config.toml
parallel_block = false
init_std_qkv = 0.0253
beta1 = 0.9
MLP neurons of a small language model. Each row is named by its layer, matrix (up: input weights; down: output weights) and neuron, and shows model dimensions 0-159. Each number is 128 + 24 x the weight over its row's rms, rounded and kept within 0 to 255. Numbers have three digits each.
After each neuron's rows, "fires after" lists the tokens most often just before its 100 highest values on Wikipedia text that the model never trained on.

L5.up213:150146119147162112144107116126087083107102120149087093112177122114122136149102141115164099087180104116164132100136128149134119140139153124175097113140110111159130061129112156120131108116194093128131117102098078152124115123115115166095117165144124094159097118103163161129119111106154120119142123160135153144115111164123162162134154115103168136154161089129145100101122124153132130119125141150100121151086134118131104161120107150123171116130144164127113096130104136106161135123170138
L5.down213:103097159149093114099131098107103146149099159112100132130126163147115107101132124142111179186120143152151137124147125100127098150095104167133129145077177126110105122149183125112157153119130154126113146149127173120119156134137125117121120068143107121144124123124129097105159175149116134102100137131152188115126144116132106123149111102110098129115155147103202117126126112131144107154157094129169141095150097185139152137133119120103086120127137107126113103127145079138129092154105136
fires after: " the", " And", " with", " of", " I"

L8.up277:124142096152107144136143127140140106150161142160099114117165149107202133134123157139151118119079155127130092117110119134106113076118133130120132143141131099150068102117130137100099144138140131114113087088134115110174123122110136086154089144172164129066115137101121156109159131148115104132135083121112130150101101146154156134147116083137126165148157149130112127143151135138121154119126205121153140135139130103128158106111142181147138119164067107134119095117121100110112115155139128
L8.down277:156150133152145162150109113088113140127131110099121090130103101167083120108135134119146092152138122138100151160130171097172133170101110120153119073116097148133150162142117140119107139119139067104111128123139113126113153104174095134115119095095096133132132121132128111151117130097131111149129197091140081150129153110129155157101105143140148118116140123104102159108166117127121107152075143189128130121126126153128123107117134112127105111144183154128127177136139114103113155169172159
fires after: "\n", "o", " B", " Sp", " so", " So"

L3.up448:137129154094136069140137116145107127135135120082129154150115118122143118104094127152105120181152114109122117169100154169135125199133122142136130102120119148100113113078076149111116179097129131130131136102114113135142149126110121096142137170147136160146076135172144128144105137141146097128098141117111160132115132104074125103167140084111151171115128093108125138122155107168115133118149094122196166113125122113101146134130126151115119130106147174094135158132132144091121110165095115
L3.down448:076148109129117129157116134153168147132145097099127093097112136123121118155127115108143108106099133125134120115129094127123139138138060127055163141133125092162123127143149143131146134094167118124076110133109152145156154094091138131143097149146124126161125131146081126139117157142105141154156151135132110086096124154088140088152103125157103120108137122144151108143142079140133168096154140172098122140127133130133170074164161127148146106153125114083151101146137166159093164132129149
fires after: "\n", "-", " Co", " re", " co", " \""

L3.up165:104095122121142105087125133108081170110104116161133157143155098149132142133178165137149174139138112116118137118149144128128127134147106093092143088097135160129101147140145081142117113095164064125155105111113105139151149129134102142118140117132099120115111130110122117143159142105100124095099161167129164128165117129107137152152122127150083193125136154137157175128147149107114125108129100113142099165125147139177121111118116164146177082126099091115114103153122091122143134131095166
L3.down165:144141110119122128144149104115120123164168154110092107139116146118138111153117129117108161066128093117105104139138119103126145123163104114151083151169122105122145133126119132133119144122064135129120177140171117156130140101169151136165097121118164105120164157126129125131141093196163112165165108124132088127129117136115097095082141129155145116147121122107125137125084149108130160063119139087125114099131110116104107177149130112113114159160154167144120109142178106100158142102120110
fires after: " Ch", " Ab", " d", "P", " Am", " Qu"

L5.up229:092126153124084103108149143123144093118134094167155117156125129101164154170138118131121115148175108163141121097147135143129140120124169101123165119139100090122144170110090175134158109143152125125110130073153107169167140118163086130136107145105111124101142115130117127128129101167138148123128151118117081087108163066143150097125153087122104129139126124127152122136125072090114178133169128120142134149135118086117099104151130112133153112143169101101107120136143140153165156142106148
L5.down229:138147131127083135116126102103185148139147158140139095116143106147118154179133104136105137169135147117130131091099161129136102109067147147119175111127160140112108112128174108127122122117138080087116117128116154100105091124101133143122152120098100145108117137120158100156127139153110142103137126153145164112109139152109120137167156100109097106113134134158146150087125164109160119121097152131111109061127114159112129111157153121121130161127135132166104080131113158165207092116129143
fires after: "s", " I", "k", "ti", " X"

L4.up286:126118114126076151112088125121123122106112120109156102173154114090146112118123136134121123136123149106145116129155123098133166123093150088139116110135153148162124139134141149104141091129134146107117071108142126099118132097123144089153140142168147100111119156107094093140149109175137124171126106147129104123095118109147132098138131151126096139131090150157159099127130148138178122081129157134122111101169111114148130156135063170135117180144167135152137136108115139148146066178177158
L4.down286:151112142118116109130114134112142109172101104176107128162130105114125132152121143110134151129156132123112175099172137130140103099124110202101114127149141109111095157132150092176105115115125138120142124162128094129110168161142134133108211129137114132096146078139127164091115133096098136166083125117134146108139135171108155096131116161101119129108163076098086178169127118095098093099131129130118120141114140137119155155105130141109121142173102142132121132126132091119130152131120120
fires after: " on", " di", " con", " sign", "tri", "ri"

L4.up404:098143130139127115155157162079132097100130151120143126112097136120120108179124121061164104118077105112140103056118150141173126153135162123115141139143165096142146124150133145108142125163139073143157110133140122147176095189132134109100124131118125131134097118149143135093095134140132099140084152111114127133097097097135122119135166120098107143153150170149100141121150154122110130176118150161110117102120127136128122106124166116110143134114125116179101114136153125111072142151141092
L4.down404:130126122108143123105140124174124143128146119122106150099166151108079114098147125139105133137115094138088089136156153149143152130133142143138120111192128156126093119132131172116154102133111132121125116145134113096133133145141121121112105126083135112114101122131108140095158117109113172128138123136135195098123125159140150109113111144150120121169120162111156108091207137113108092134157132082141147093094143149147124153094177099092117153163100137086112164101173126094120174108136147
fires after: " me", "im", " ", "Species", " g"

L3.up368:140123094154142120079136137103156132104118160095164154132127092136152145118119124098136090135139102152118100169073117124113103158135128138118107135115123106128136104158115126112117153161106125119128105169168116128094149152138132160174147102116107110130081119117121101109113128138143154166138137169109128126105123099149146141134175126117114113133073154145164126074170160098114091140115103132116119144118154120119124120107065172101165171168178135101116133124135160081126144160100141
L3.down368:174148133136096094094127142132167139140123101128171132116139158100122181113160146145145153120089109113094095152121126083142148139140111147128142162127122143115143162116098135138153107130143164118153118070101123109137139115116162082114144152112107134136193111159113125107140102132103120075141141148124129159143183144124102119105062113133137112158122118115152145136099097120122153121120126130109104085155120109136126150186180130105066097120135163150143120143116102103116111110138146
fires after: " co", " re", " g", " w", "ro", " be"

L4.up240:104134142142125133121126089113132110109157135125183123099136150108100129127142149147130122143106115125142137175175172145111125124087142107148152116103101134126189136138130178089093126144155130160135143123126078147120120127150126131135147156120100127124084144139112140084131121112138153196137130041115107120120153139131154114118101123161113160151116138066113118082139143123075122152098115129121121150094119114106111155095146120097127137106172139139126115166158160122076143143139123
L4.down240:118123120092187094152148123117136115127103101141106118083173141134102113146111089138134124091142160166141150096126101142120122151126114167181156074113146148101129118158131111108119093138196114114100101115106155158147125136124095130155130147130116091140121164140167134163093119155104118100114138099168141123103127146130156149116141162108092171080105087139154100171132115127117129145168121117147078168108146144087132125087132120120151138156120101124133148102138143149111129137119128
fires after: "al", " Al", " S", " I", "il", " a"

L5.up477:149146108111138112127132134161145117129105123091136115148128123135176142091132136129125109123105139124126097187093114118158098118092122149150160155146128113143163146142152155133161130134108131158143143117085109136121155167123137089108116139133110161067112108138156111038137115103093123127196136128151191143074072133073141131088145152139111125103124150135113170132101130146140118119138120121143160175132124112152114149133117133091131114141106139131154138104123117127141160119099098
L5.down477:115136170126131182134123158071131116131138094135127113066139141076137129117127133126128123155144116101120144139066101110176107164116145145110127154175161146142137124097121136090133119131133112148159136116144119126143159152132118157116150117133168090137131143107093123109130102131126091078106142103156125134145085130138138133151122100139161126113164169107188096101120100143133113111094121076112114137087094116121145111117199118162136134104157154166116149151151124145128094123123114
fires after: " Ho", " re", " c", " C", "ur", " Pri"

L9.up97:152109145099095101135127115108178130117149129083151115126134106125108097115097115157145177176159140136143119115095154116158133135122128164142112118143115151133110134129130155118154125143148119124151124103126083144145119146128086097118095118141127144161145122141107107149126105124157102128137139126126140115139128159125139107129150111141126088108071129136154115092102119156137096147207138161114113124124132115081129165100172066141132138142110108094092135167198148110095167156165085
L9.down97:104111106118131126160136119168080154125118148149083147115147119138163162152158164089114110103097134089137122191113128129126118119088076101131137114142154162117117129149139132127120122096138139132162139165154141119103150082119116140158127144122124163166101129120122090059099130160117150149146143138155114113094140143145113164173142107089132147121135145125130123155169118142114145112065083137098115141104125125135174121142101148125156148138170139112068147111111129123123129096132087
fires after: "\n", "Species", "x", "il", "ted", " S"

L5.up4:167148107085137116135127117178138141092144143129144157078130136136144148118151111109185116149138125111154142116125115113141160143113105116131165142152194144148131118107104146135146156148088120157096159086129125120104102102115137117116122107121125056111149160174125098140126149153097139091097127171142104105080141161091136110153138121122146137145105152150166137150120148149140131126146096124107059109139113136093136109078134130081174084143125094152115138124136126113132114131118133
L5.down4:113084193121141096104149085149138143163106092086158129155097137112148114174163093107098139121141112125104125121120154140074149162085137098133090123123098103077099108142099154146153144101142131145100132157135138166114123143130117176117120141166166152133134131140117088155124126128113138126107125138174214148129160098118120126108139087111154120125114142124146109149166123119137126107129116093148122123116162163158138140107119121144118117139106140068131138116122161128112147108103124
fires after: "ter", "us", " name", "ite", " Order", "ly"

L2.up187:173133172132159150126127177111140133061120155145144164112148130084126144122125135128099121151123099115118128101146132133136203112133159122127099103137160114135126131136104128133099136128180121135069065167138112107145165156134119134130132106101120115101100125108134146084105132145085118136118117151108150085140132135117081135157157183135133165100111140135120146114104145109099141125131176121107134097126120156102159134103156153110115131100157103149109140143116097143100165144077125
L2.down187:162116093117132046123106111122118149155113114099139075116114122127101130126168115118162142124085090128105123102156099137164104139142091138121124126114135136089131109164143161099099143150138139118102117137115120134133118152144140147123107099136115149134104159178116135173155098119107100141143157131085133136118126163133116129168122133128088138150123090156153146150147095148168153148121099111100127149137185141170133131076115116133177114124122138105082136136091158162112127190130152
fires after: ",", " h", " =", " f", " lo", " to"

L5.up371:102131084124112154129137116209153093116149142131112131156107101131123111119086117102120095086141157116164145149150097126104096106075174189167141120117163147115155120128132139144126109117092156148132116112147117101137121078120141097131141071117098136144139141112154116130111159130146128139145133109133124089139148152117136140154108146131150169077084136099111098115148113139158109120089140112113119119162099166138132168136176113093164137136127125142153141113113175142123121165110137
L5.down371:105173081116152101099093150133083140133114102120129121091126106135123180103164142132134120133128124124130131118122115109139097162183137124112150102121185132145114112102162136093104170128105142154121159115118151201087113152153108142136156131075119145137096128121133118114158155142146088103142134171129108122098120107141123129157113138134095142128147094158111156182109138143099158157157128072125112130094135143144095106082113126122134151152115115122120120101142140165141171108161143
fires after: " a", " No", " no", "e", " A", " La"